From a checkpoint of a small transformer trained on Wikipedia: untied embeddings, a variant of Muon for these matrices.
MLP neurons of a small language model. Each row is named by its layer, matrix (down: output weights) and neuron, and shows model dimensions 192-383. Each number is 500 + 50 x the weight over its row's rms, rounded and kept within 0 to 999. Numbers have three digits each.
A block is one neuron, or neurons of one layer that tend to fire together. After each block is what it responds to, as a language model described it from the Wikipedia text at the highest values.

L5.down1:528476572631583565502524492545546507451420525515493470474514573459530549497609416358580438436506543472572485538511543561513571423440517556418542516422521467470493519542559409508579467492409536618502542485488463564447494557576474575489582561489558441518430566538592501511495454422464470431509474535473575500593518492502551432574466557378475540606463471481537524503472528455515459450500488512547520543438511585462473481455518503594454628564453532490606542560407555450476521510535436498578523573496607524477450523513514499397491516422477502532489571501512507517553468467601470513
L5.down1128:535542550546487543518432463366469451576515397474510571506499454529561563565467485384466501514594494480499533445513469569532466486476437548441529490487501523407492471579436457421548525572495521557584527571424579445464451537499580534545538437534501521589418579459556423476520475449528525518494438533405478542477453457550518495533537483575528446496444520538493483519483461587551477614461517592528499569472525572472543583382512477502522534394447437454567519507525491514450467447474506500550493495393564558482520528520517459520526410481569579570471626518462370477403527469524548458
L5.down1913:497404458514526546459478541436499513454474486543541470459541491504425513451577486525518525506636568427444565555519430481495498458592391510446450463488436497431553550478550517472544512547463480434463463506470462542480460531380418564509505437450423554573467584367458512494479544549434475457510618535468545452543455495497476444513484506418477459451512486449450417571488435455483510617447438587516529538449414533513472448453476407498448439516502498498564451476468454544441490532475478492445542521441518450459466491544536528455525425581390557512480508534572525421500495503500525518
L5.down2035:516503585527554585516444521413554433527466524440510607511494517550582510452554463448537539455468576457410522575478533425553613509438498509590650500460576560411469440520524533436511537428504481440595549569515564535456499541501466481529534621488560477412528503415411443511494570524491479554509517509485473454512531547507459465514564524471489493485516472519508521459555516543513531520474548680501497583451494556528554479463598520491490569465445421399523480526507524523438440394594449464493432530473495484592537454504579470390507503475518520443538489479384472508553442464437550506
Description: Word-piece tokens that continue or finish a word split across several tokens, such as perfor-ations, thick-ness, st-ag-ed, lo-iter-ing.

L6.down1910:464504551483659486574518531510580484474423495605555517419468465513506590431516475551497432426474440495428479516464540509407569520510524548524498538523516413386597503437423562575501521470551448502447529483504626529458422484500512521507621604527474461540382470546533660536557539551537507497438466551522468500540463529541438552482484523530487470590508557457405484511492473470545529415547529564472526457565497497473538477435529501467460537572574483529616524530491419485502520574486436490492437482466502510526455567419478527474519480414486493509478459564441453545535547483511435426
L6.down1928:515529523528593561591602486401490497545518540577498536418473446526542489415492503515452442482445399497437547431469586500503564510541538477568498488477431467466549503473467495588521552467496512488483438403520538544585491458568543537511563551557569520513480482521549622486507478510525529488515498571487469457505442481489433560487474514510488516506578408488450558488473500460477456411516582480508427449492530527399550400452477484497494521512496469428546408483520444432524528553529544470477450491538487540464603517496486372555535529539384505508517521531499460518493485572503420546
Description: Word-piece fragments inside proper names, codes and numbers, often in tables, lists and infoboxes, such as Hähn-lein, Brad-ford, Sor-ensen.

L5.down743:505509521499585461607494592494479494541484514574518525528493438493524579478508460489440465488492456490498502514525484556457515478559523612490476550508512386494514474483458493543470522537462485568479529486460604577480475556480518543443571564538495514458322540463513600489490541531503544461483414536512524506367447550564425485506540600466473518594494453506454481558564468508572566518471524441522580407569451456434429523463506495444470571541597465462665489526593418499526479501537523497512468502444504611418434516494319495557541463505430497533523520381443612525539490464515401446
L5.down1071:525543517490598490583554515485537474455456514523506523531478523637511528463509481552450426419478509485491581474501469565402529485502566609466467570494471462462560544521430543519553550491470490487484498522514606551485459473505515582511483557521510540543403449479501622502446457498472474439440443540531547490461453540503425519529444548484469457606506482469402523529503556503516509453597544505501530459544534439419487476461488470389406564544432505458603473492542472479527514542497528483438557446555517571521506517477456484489482499497446553465485537523591531536503598514476463547
L5.down1351:492502513546576479536480536436539450587452469498459506481487491542526550466524522555534472516513517484506548538500477491575470534457561541544502614506495478534559548506477542566488492438525374473486507486546533562488545515522523534442466502537501502478568482497485609526489383507494498533477462562502464424583450436499518550488493535532485615617568466471368531528483531397504456441575573410538461512556502510386418500461581506563490486462486517573537405500468510471559541548506527544466427432505472503502599504464332451493486434525481491450494465509520541511503494543521411592
L5.down1619:501579576529502544493536526515549504458467494551495499437518499471537526446580435457435376490496520464474508452391578544348505426461589616481445516448512472460591454455418499562601520555460484593520545517467567597509496515437504600495489582527438541553406474495479663454508464526473471495443479530565469433423525543593506541541470563424432491569500500510527467551488450514577513484528462448546446423572515462458534589408416511512504472607493495488528527543532454438515430508500439437541537524482459512485492569489447539540512527483549509514550519476512552573542520373507480487
Description: First token of cells, headers and list items in wiki tables and lists, such as W;/L;/D; results, MF, Destinations, plus scattered word-initial fragments in prose.

L4.down596:521521526579552530461549486446477548539434481517504576517462480444464477428510517479457391449556456498480515480534486485563516489487480594451446572494547515473572567508434478559522493512432530488535535582455542488477512409515435590540528468620482544458396441527501618400534483476502424561490439480563404468501420530558552553519422526451496465617525468474487517502498426464523444427582548477591524412607514467498500461548443479467493466543490426448556516508519421474476504568500532542510483431535480468455433507466469514444531493438412595594489531535464471501456484430420560503
L4.down712:545478587430641450553530517491536557465494419509443632512397500532518520408409488509455533472502464472462506418478466476508562581436610505508476486500459436463504487542501460521494486514434448504477484395548558499576518467481493511512465489570532543467532426514556541495459463479535491476459538493498520423459358454512392537525504528524472432504485471435417477477502507444486461442513486446546430447564462474476568494461523466496454521469536507440506439523535535413431567469550471481518486454448435548465552550485451354556500487557455566439572465538573579524471500465431491549
L4.down772:591512495517520419494490409411421471471533506481502411577558495448499501609481433521564534527455486477551443447582473489502532510466522462569469461435474502594497481496476505588479420483510470531484589570539405437484535436541496437490532537525456534458587491413454491511532425537476504490389531492514545525493534423461465455408524484491510570584545559495514499446533560433508446433421446435470525525601429481551484474577425541519527522434473567603440521539539478440512580484555515461478495528559529507551591455459484379416444449589511479514529511444462486573501503529463498512
L4.down1217:588473480390545484547491522478511481548561440568480574553433485491467488485479619501511444535493500552491511531514542625412487449466451525559489441547489519422482448527434470499471494495477496501390445514485482416533488527480464482505503432462604511568509551459468530505496514415559446497523460504476557649543477399480497410473535520493572488522439469537548436448367482489461475496502500421503552533535617479493548519516384552562496527473553408421509515403489557511514551552431493546541449524594531456526597599451426468551498492429467489405430455485494480519510506558642491468
L4.down1565:470533487600509509455388396509473417520451564502543377570514515519499481476501449497528611570433421608471472443495523442537478489527581532553456558475476414461488511635439475492508438489497517533473416489503560548508582489452517581563449484489472485473522504563494526671589524518377462529525524501483540490578478466450412489465494513469444501537525489502488441483581521514472517510380531483471446477476549519606480571552408484472466527483537551589470524453549489453496490495466558516505496626535525460536623482526520539493527574519446483538436532489574534473529511555529533487
L4.down1567:549510475478516521512583514509548434581501452639509616554471411509488519392502481580410441498535512404529484482480537469518634535519449563567497548513507590437527457543501528593513547453560536551497439467487537516574386466405551475635560485516610448574512487471583507408459429514518463519515488499476548471551453487492445516513390515499520502532504526505510498481527443446496458476490494540544476448495501569447533506495505493486511543478439484494492450547601483489482491480486546472594538467557492526524497597454491422476523467527487515533525512508520484533522377469434413576
L4.down1644:519581460549441452553536514498451570554502450572514481533487531506554443535663558417501466366468553543526518512534461401519570492486558470458503528535524554532471536433525469548476439502491500482554599581593500497576430496504440494473508505527559527467419489569520532396567461507510465449541528472545499589455478488515443579444495502426442530575479512453455519494560527487630541452533522459527503586484506620494478437535479494614417411440540533489482505492542442522518536543558517565501468497523442475500444387479469522479472480581558463547437433510453550436442511419496499545
L4.down2221:464557545480564418547539517495493614507466476498525568452458465543471520464516454488433496538528495496498506498514504472389498457492481598449453519515533420568516509451510446520423565525446479507542522532459546462544424477450570527471498552563524532540372520597558598438537536547485503485534458489557440468367434541551457530493444500417458451503431428462474622538540609505587459444596458473539492421532477481469443469553390488469497533537479500626547601496584543420501535522475410585515542521557503533418508522478457463545527472466557541529585539487520449499564540440439458513
Description: Inner or final word-pieces of foreign or rare proper names and multiword titles, such as Houphou-ë-t, Palloli-tto, Instituto de.

L4.down42:499527497424453539527485488547514546434364581455495503540477460533531511410517453423455443490521452383481497484497393476533530449402482597482549520472561494461443620568581450455555492429466495510525526497508459531460499457519529560509482527556487471454534478519507445520539539506440485474508461511591514527462550514412479573541397509608378445535485554559458522524563500462611588506473641549538413446549541563488507463516565449488539505552512526453509512537538471464525462460576532491478461509440504507571471542554436449561529483502506514538504498517477589482576355518509508527
L4.down279:457535480528472517541387491529528458497547565485498514398417518539441494553494584462482452491566489521560482516479480561390514448511548502431508372563502400522562464573512553397455556541473556508521553403505458577621527532473465522524531521517487544454404432521499562528530429459575542447553516562493503519494377537565431485489509551435497492420464476473442473503469481453458516506430426419412501425478573444509378581502443472468549520532459441548569491500463465472421536587657584504533490477470496466525520459464519478530519533569543491488506555422551461420520398467502511537
L4.down799:521499474505523461526575494448536567505542418501597446467537642448551492545459539492460566489477488483429407493593542529478527400488496538546459575533483439452570588471537424433489444433504565537558517514516557527492495512530526529500514427471510521493538427528502478460584441494516537452439570538496437526455463491556597557525436516502479369484560582490535497539496567442528431485542562570415453538595559531561534491521520476477490459510451439525486607567521493408514498465497469442464476497496551414574483507486406542577546465494388466588471504493465499499449586554586546567
L4.down857:504495470387393538598530636456462435521387517450482607469505485575511491421580421543482396431526459457432577542489460504522472507514438513535536425559439509432473511548563476503439645503508521523539541456476576548488511451433557576514455503527523579470503562415525474436547530516472535568537558445496428448520498504412511558494492492505456437570503518541447519519465444628525607578536557543517516528435538591491434495485524512473441575508451530487551508498489525526499501503507513518496477519417479526526486490510491434410534480483483570481465505573417533518477428416527531493
L4.down871:588495445496439511465532543450538484504442516464428541555547499519499504487542559545478475546476500489522452427510498461503436460529469466592586407590507470521571483483501537476501492508474480451574508537471535353467487549471463496467548506443409529597590523413445475516517503456468520468539503413539501515508532480512555468501443486518534529380568531537502505493454407580484540538398514491552484400526565437489497578432567529546509539459445569522556437518522533653521597540538553459482467499501535504505473474508429570437423454538519515471425487484518408477534531482488547497
L4.down1591:402571443497516575487475429604556467489499577452500476525479530430434452506535491478630515472585469519490555544422463478515568395461482582537580472434504440426551433494505542521447520529447483497522463545542610531431498504400567620442378522587469528467494510459505539531476516445541438488486536483579506504459448521517579539402499533397482469542465472485482491499514504523451472513501468538530496574595508341607525484521506531493375487546481424476474456522549438486539465523582455506511527470588490567583425477561476552489465511527461562474493448516539450477499434435451516506
L4.down1613:497489437522529521483414468473511482569489495494447536539524550501483462439457472437476420462516471501514528480441568530463577485466456479549555507457494409491436587448521492508584489591459468473497502482493511447422513497523492484455492534460481425448511613379534419513564580557568538552523567466494518541429533456529486494533436475486517490509512559533511511562476540521454518535472514462569558583566466418559409492482500422606457439573506525474542520378529539513546493528494651578464624494489574460553458531517460408517521539532559508497482459468483468476435553545483518458
L4.down2131:511443506462473474431468491466588520407449423487446512557513528484502542555514453437509442438489395564461481516462519555509522469539495560459580506467519452544537558441518459575450487529450527398595535508485545560462598495428478421475546518538485561586621605447511478526570497455499425506497517518510472520454482451602467605425458498475536532433499541509472539565464480478544625479453544435484517521474472508509503593511505474566554563426515462397536552463528466449550451499619582580467518482452480485441473552493537476608471479538522444483477585392570362499459473501494481575
Description: Final word-piece that completes a split content word, often a plural or suffix, such as tend-ons, tim-bers, d-oses, field-ers, usually before "and" or "of".

L4.down133:567429468463520550486520466492546459523491415478410526447491475533513564548420535485536517438427495481582539446527488631493522469532549574640580520459442470520507514571485510495569491460465601465483522514443463452483492535548487501516528499504445453452561571452474477542516517532537508558486630541471495499516467473548493536500452492543508533529496580517497479479516499544503475555514479485534508586374562547482456478541514444542521513499447497593502521451471527464541448476396446377422366527534433556504602552463386444559525517475445496430444552423485520454589552591492456450
L4.down269:583517446574434440409497501529455472613489492385500483477522567483506374516497407595507456617438571479575485469425556509539426528632510450566529512514483500659482491561537501443530417579475458593541560505530464415481581528490481448492562543502555510490551498562522502509552457472561445542448546446450548500345478493499483532482461462525403519516431394429493521597467593505532498524584560468495578470575415446498506576478435506600512575508491563498441468458550586582499442549451458487460548555576504557518491467448464506533483439580493481492472516461450464457464502540442495531
L4.down553:496522532642586482485544431491451527559519627530525431480482467559618490509537478614491512557464468533530494551577454542417496561486418467522472464531568461561533491607581460520454510566476500567530516409526414528477465507476544527547398491534493440525557389378511472448434584604519453525484499545532455644363452433553541472446480545560551541592545459472533446486521431524553559440434518425489545483450466472542514510429571547530442556532461571481473492616492502518523466501460539488446473433469480499588507497497530392531508414507564541519508394577526522420493410545567522519
L4.down671:494483570456515484470476480516587491486520499508448515475511426416519545522537431485529488488440436446528447546496506572529524527451481489515582527542444524531538598519453477487492498424529509483520543520441609498408528459551441523456526354378475580528554502567399483523462431499512518517514414519438492510520501538617490515529463513514465505494409467599487566460549537482477456499530576554405523530513476438469476521504456463467566535544555491448476550494512538590487437366488487466522487520621469471449559522490484444509535546500490488469466540527510465564549515495533443569
L4.down951:548506508518439578431486438534485453575510621555480471417492521455576522517470470437446439565569518503470477596542518518480499503491529475552543468526515566478591502506526511532454404535575528499558431487445525502515453454457506471591444513514575394469461497507453414523565542500511565436462549546467440537416535400364466501549537496546469516505517458518524410612550524522534455569526465391502463541442433522510442524413543458480442509511464526569597462490483507499440476442572533480525475460563507522543563480440446460470544448532601520605483524501515458418530447474527458513
L4.down1186:527447512431507529520509505569552475543446468447420489447531504464535369421538467500539503434420491557461564483489532418550453408477547485575512494508433555541478474489555570470509474584428431484511538494537530437399457485557535502480473502564484507558514574457419423528439484536524531478548505477479495465374489555490455556520564444518519492532512583504534390459490531517522479541554536474380471426480509447552507476535569541454592540475534506514444574463540482552491555509445376494509590500537501576502580569510463500511459550507440519464449387547578548506425581536506493451
L4.down1634:527511462504570512522526424496503535554541474472491547585615593491470559489573462557579504596501569569523595529522511497478545501511493575483531495478527451496497460522454557408483521554487444519544529545488481459533527475502536555460527461451503482469490473509507644421452511448564600581506454498400461512532537484522460455491461536473417464545505492548566446510570504544522523550494501457452409535392556402482451418507479481530482531436497424448399541455432490549533447572485518545393470430443535477491490568547544426559608463505531651539482429503601479529549490504514504490
L4.down2147:470553491574536495467430437407510449525532525404517411516433512466574539394547488443522483521404446512481471471505486539500546596437538526479460516503420577486463488524464452547540434403559491440482411540522540470532559542501582484502443544492534451523396490504486520424440497448641482469467394435474473581573522432509472501546540478422533471436428526523509520577571478476512468564595431541534495537468529545548566545458552422520530474479506527470401548486478543410569435561518569492403513538489566422485507485411537482585490466505579493472538562542475618479478406497437510526
Description: The word right after a sentence- or clause-opening "the" that starts a subject, as in "The' merger'" and "the' area'", or "the" itself after "that" or a comma.

L6.down73:452470549498506480541525587445496441493464522479507490517406474513471439524462536534495580475470412573541547487567422488493562550531490531477556514431505516505418402486492456433500523449536479559566592531489534514506531528505554465495496524514575511509520494551459486491579560488473478519455450566410505554468529585537576565490451511458527438596494509500459504508464482501491561463533544373469432536450447506547653630504501426524474435465501485472478531476467503465583489502516408558523507458501571499444522499436533536486579413469554583448410563552477571488385612491433419493
L6.down458:489431456460458531457380538485546448528513579520504519445382471465476516607557439495535506575441552528531499506501459500537503497432430596488567508501457472458498592448575556550515502505481563516471389520459545398465596531580426390541544391562515494571404488450511572573429430483490456513470453588481552542500574497425493536493535446494520624461521518563536461470470559501489525511475519448560517428499461492414517545519541596461559505467446473577522541498469506557492543415496497442409514429515514510566523594483542606493448563497436545480402421486447359526482582466574530475
Description: Pipe separators between column names in Markdown table header rows (e.g. after Player, Name, Title), plus weaker hits on joining "and" and "to".

L5.down464:445499549493577474528433430420429464446579508496534538507554391570434655481464482541467485472469523622487591539521501511502489464501479501503444505525513485517616475439465491527446413487508558504449528516420542543452416498513446474462507446509481427469495434450455519437478543434483516421550502394539513426568535509487479565534500477410501480441623557476374512470504402555436589480499440521475455590464463536556475504553498569491450504485545471499530495476493494556439490503467480520436444506411519444405561503415492543429475507595518536480455455510494560509637560492525545482
L5.down982:484546542491470512504423435437493464500447597386489467498497455436457554512519526476497474580501513576529580593468413501450498515395393446390456542533552546499506563434558469496502515563438555399422511579473486531493443430505443498446515347524580605485387458508505420535453553531480498443560558502526474469465558505476454475521459485479542483555469534508498510464466552486611565487560467486495548482482451482565447537573445543492515499553631503520489534566495548449424468450459452458482543526410513481486531492440485566528463528457496506446408517396508523560458469472568514555
L5.down1904:508489508568453476489428525549498456487516491495483404518429416408439452526439449483528535474408509536517496490480464429528566485376570512507464588501529568444530506528493489549459447471379439538516465519621543394523588431520483591549586437449513414469536565473476482502488436497464563485507443430613475545524482538491518521457477535511503528517445545518524508392482455578503447554519460495546450480506484471556489655461523548506444589612577460572598545499601505456422490451550571455491534554504618622498415477454522522488571571485498460540545520480430579589447529478496475459
L5.down1983:499556565575519484536403487589518544455478523489431440522415472459456519480542545516458570641577505499587466562491525508527460474379519575544519510487465485541422487479529511469468473523480436457527532408484546472577474482576457499559447514571517462452550544433485447547474523524412570536506493524532470530455493481461463519505473473536523494558484477529511579375532493575515396568546541464468474545495491406605431529512539528485584502519555515530478572605577512467442485466521537531477519531448547488443425484463417527454510453426536477576456455480550530446498453514499505480
Description: First word of a noun phrase right after the, such as the first, the following, the top, the run, the position, sometimes a table cell.

L4.down1174:507481498584516439451445406573556457538487502515433527539458582534395550522446468522483549464550484455451503429461557563460521529500528531475490586467567480551467524430528539526508505524514522556463484497461531524517566488430595435464559444501509570538499582532476485531585569458484437518482513503418584533411525498501561543528515518477531527482497528407508427486606467541555567509441442505512491514484531449531426504546554459553495520492563572495485451531532469617470563450404546558467513523428462559508575614512531569553423430483514510555535465514501445551507477490489567524
L4.down1254:411461539461544536451479426481549439494431486460520523456513510463586519478623448528548544460444441530528467561522615407526499405436457461548470464463535425477487537553497519522519495449496459542540544566545447510400478587488483521526456598429561354477450523540516492589599499414571410483590484469492567472535535486465436538515517588523642475539510504597479492495464481503452476488513448487431496554415471509476498544477573513426550612524534452483453516476408511509506535452611454499496525519490491459410437454439620462491521475493523526465452512523511473483589456451483459369
L4.down1652:541489438540480551461568416466567454574433531456491516457373511492505474452624484492528511466531486562491501484477476502549478460525494493438514533460476474544581571529519559542571500445450453603479427490454507525467549473519501498478488422521479490566479500484534510455538607495533614522533523603473410551473455487470433437454497549468428486491436606537514421522524547523464521438413389427516461472486506478563536508498459468463453488479484558422440508563481587596475499475506479393586541604573445478499545509483477542488477603578580427471468419423580573449488485528441478489
L4.down1673:467443473582518560442446420461523455391547372566484477666480482535534529591427454592495534511486500505613460560516517614402489481527528424461508508354461543542539469566470469512468639481459592494544639460429467446509541388495570485576494648463514565509515457534421535524495501477550467439462402533471530508463538560456514495543426510496559463457515495520507440488516502504475484547506456525429484466479502491450424491509484482533513594428581418456455553474491417417541563471500554529467460455516475506449552474566446494474473459479533505495549557564465446411501512516589518541
L4.down1743:508517443570516485555476493520501504511511550590355580511507481502448570471509450379402484502524447527527558513473457474551507480454428554531493451528531468450469466512455446405489495533514560558457484521468532475449458483567550495493496443532420530468529612559456482554546459459472595531540482490426582628474490531597435576538537572572530520399419492561439603575474547499435475428489495514441585521495474445455479388484502471532437638520543457493500438445570532545464584499507381494521491514512571526422560573499497545495409547489582540453530530537332499488454613439485465463
L4.down1869:504502531540526474571478441517423437473537542459533575492561501485516514578501506427520525405530520537522411502584563466557501611563428466551580447490511493494471474615353593560559541530421432470380556567506428445459523496396491470483452572490502464489560518538528513566432487511563494538524560487463438439571421576504519474488555527491448477502506527489398542439459500513456549481567426568532509543515449535445525577499520483522540504508467490510540581548481455472487392497533544525406584466438497437474467539500535497565507470609478492482495520403585355446449516554509536596
L4.down1987:523447481519492399430507476560424458489495500505458490503520562516511470488468515468471550578531384436553515513563556575492484516512525517609470464536475546522525554507497511502567487569543481478438566464530486462470501530506515447516499469419517469587500509506419523521499489447518526493501584523497444476635526490580416493516490565519484495547430441630628509528486485492467484536533387454495551438467445474538512529578569493623443463480550564497594593493547436534547589456485524508520486475568522492541497519507419492579492483547468509428426458499461487482485509537523476563
L4.down2078:500432470574529433460485490559534595585487517541455506502596507511480544534523467439487496573470537585472535508444486579497516431443498553505437447550535558577525496444376483504451473536433465601499469517504513537448550550493411518564524541470446553470448533557424497597517553447497508505545430539551503600567475541493467483494546495525558511529515522498486560568530398522615509530558430543449569472558522463471518459523499517384492476435481451486462490661502484524508554377463408466542409534557510515529472468434551552539552612500450516508444514485439480579567513472500480470
Description: Pipe separators between column names in Wikipedia table header rows (Pos. | Nation, Score | Away team); weakly also "a" after "is/was", and medal words.

L5.down801:439471539607514554546454531497515435461545543413488589450507505468442499567545425455452419399429550584487553458447600456529470467427543508477505498509468454494474463456500424419519506520516438580467536509455532407438481603489464587445470478538475518540487568489531440478427543408550563568526510601442498533521514452439525520561425434488503562540459548593608458448490440558487451518451474505588554564466462505433485473524400455472557442522575495438478502511450444540513481527479532453469489423484587555566457561508399508621474517523533484493439474440500441521563469552595532505
L5.down1253:509520479577419446576491441558501475476444474453504526472522556502440547467440484585453501546523478450428514455506431506579492540536567500492509487545528432433553577539534556561543440515577442523484587564442500514456469468539565474526524445569472467523515537578550405544529466447464392541485464531471445602507548494465463487455427625534423532488481543542519510457533448459523541419595522444539576494538468458391507486500505603502572596436484546431431452545455489585519399569524557551481510500535556481450503478425523473591483539439475515445437570557473477461539547422515533401
L5.down1458:424530476507520576491596506480523532542437531478538428411437571526515492446504535525447470494470470502496539579578435611548484484466483441476559451542493517509565490504543445432505487492488521449500504488489463525495494510523599529498505547643501518382566530486524488481581460409524522463565455438468465505506530517397603462454525531438535544528476434470543538493501371473463531403543574494543504531466579525591408457466616576420480533503456517495460540480575550489491526510493543500513560507504514447547471559524537524450540445458468455437486371476420478535531567500501541530
L5.down1484:519430435669501577431470463514494471479506490572385564525502514468494511505510436423428476491594546531505555493529585547581485471473437625501520435555561468548531497480461473543501468535447493491531513502525567578400543528507528536487542560477574458486554540518578411511509579476473557541511446508436519479571486447464474507533563525516639573488502511550454495546530419538500462429504470568423567547505496431517482399572533562494591554549504587491424534518474469513488464585562401527475535461496538532550476548483590455530515489510483557521479468466546413575532650559559563485
Description: The pipe separators between column names in the header row of markdown tables, e.g. after Votes, Score, Name, before the ---|--- line.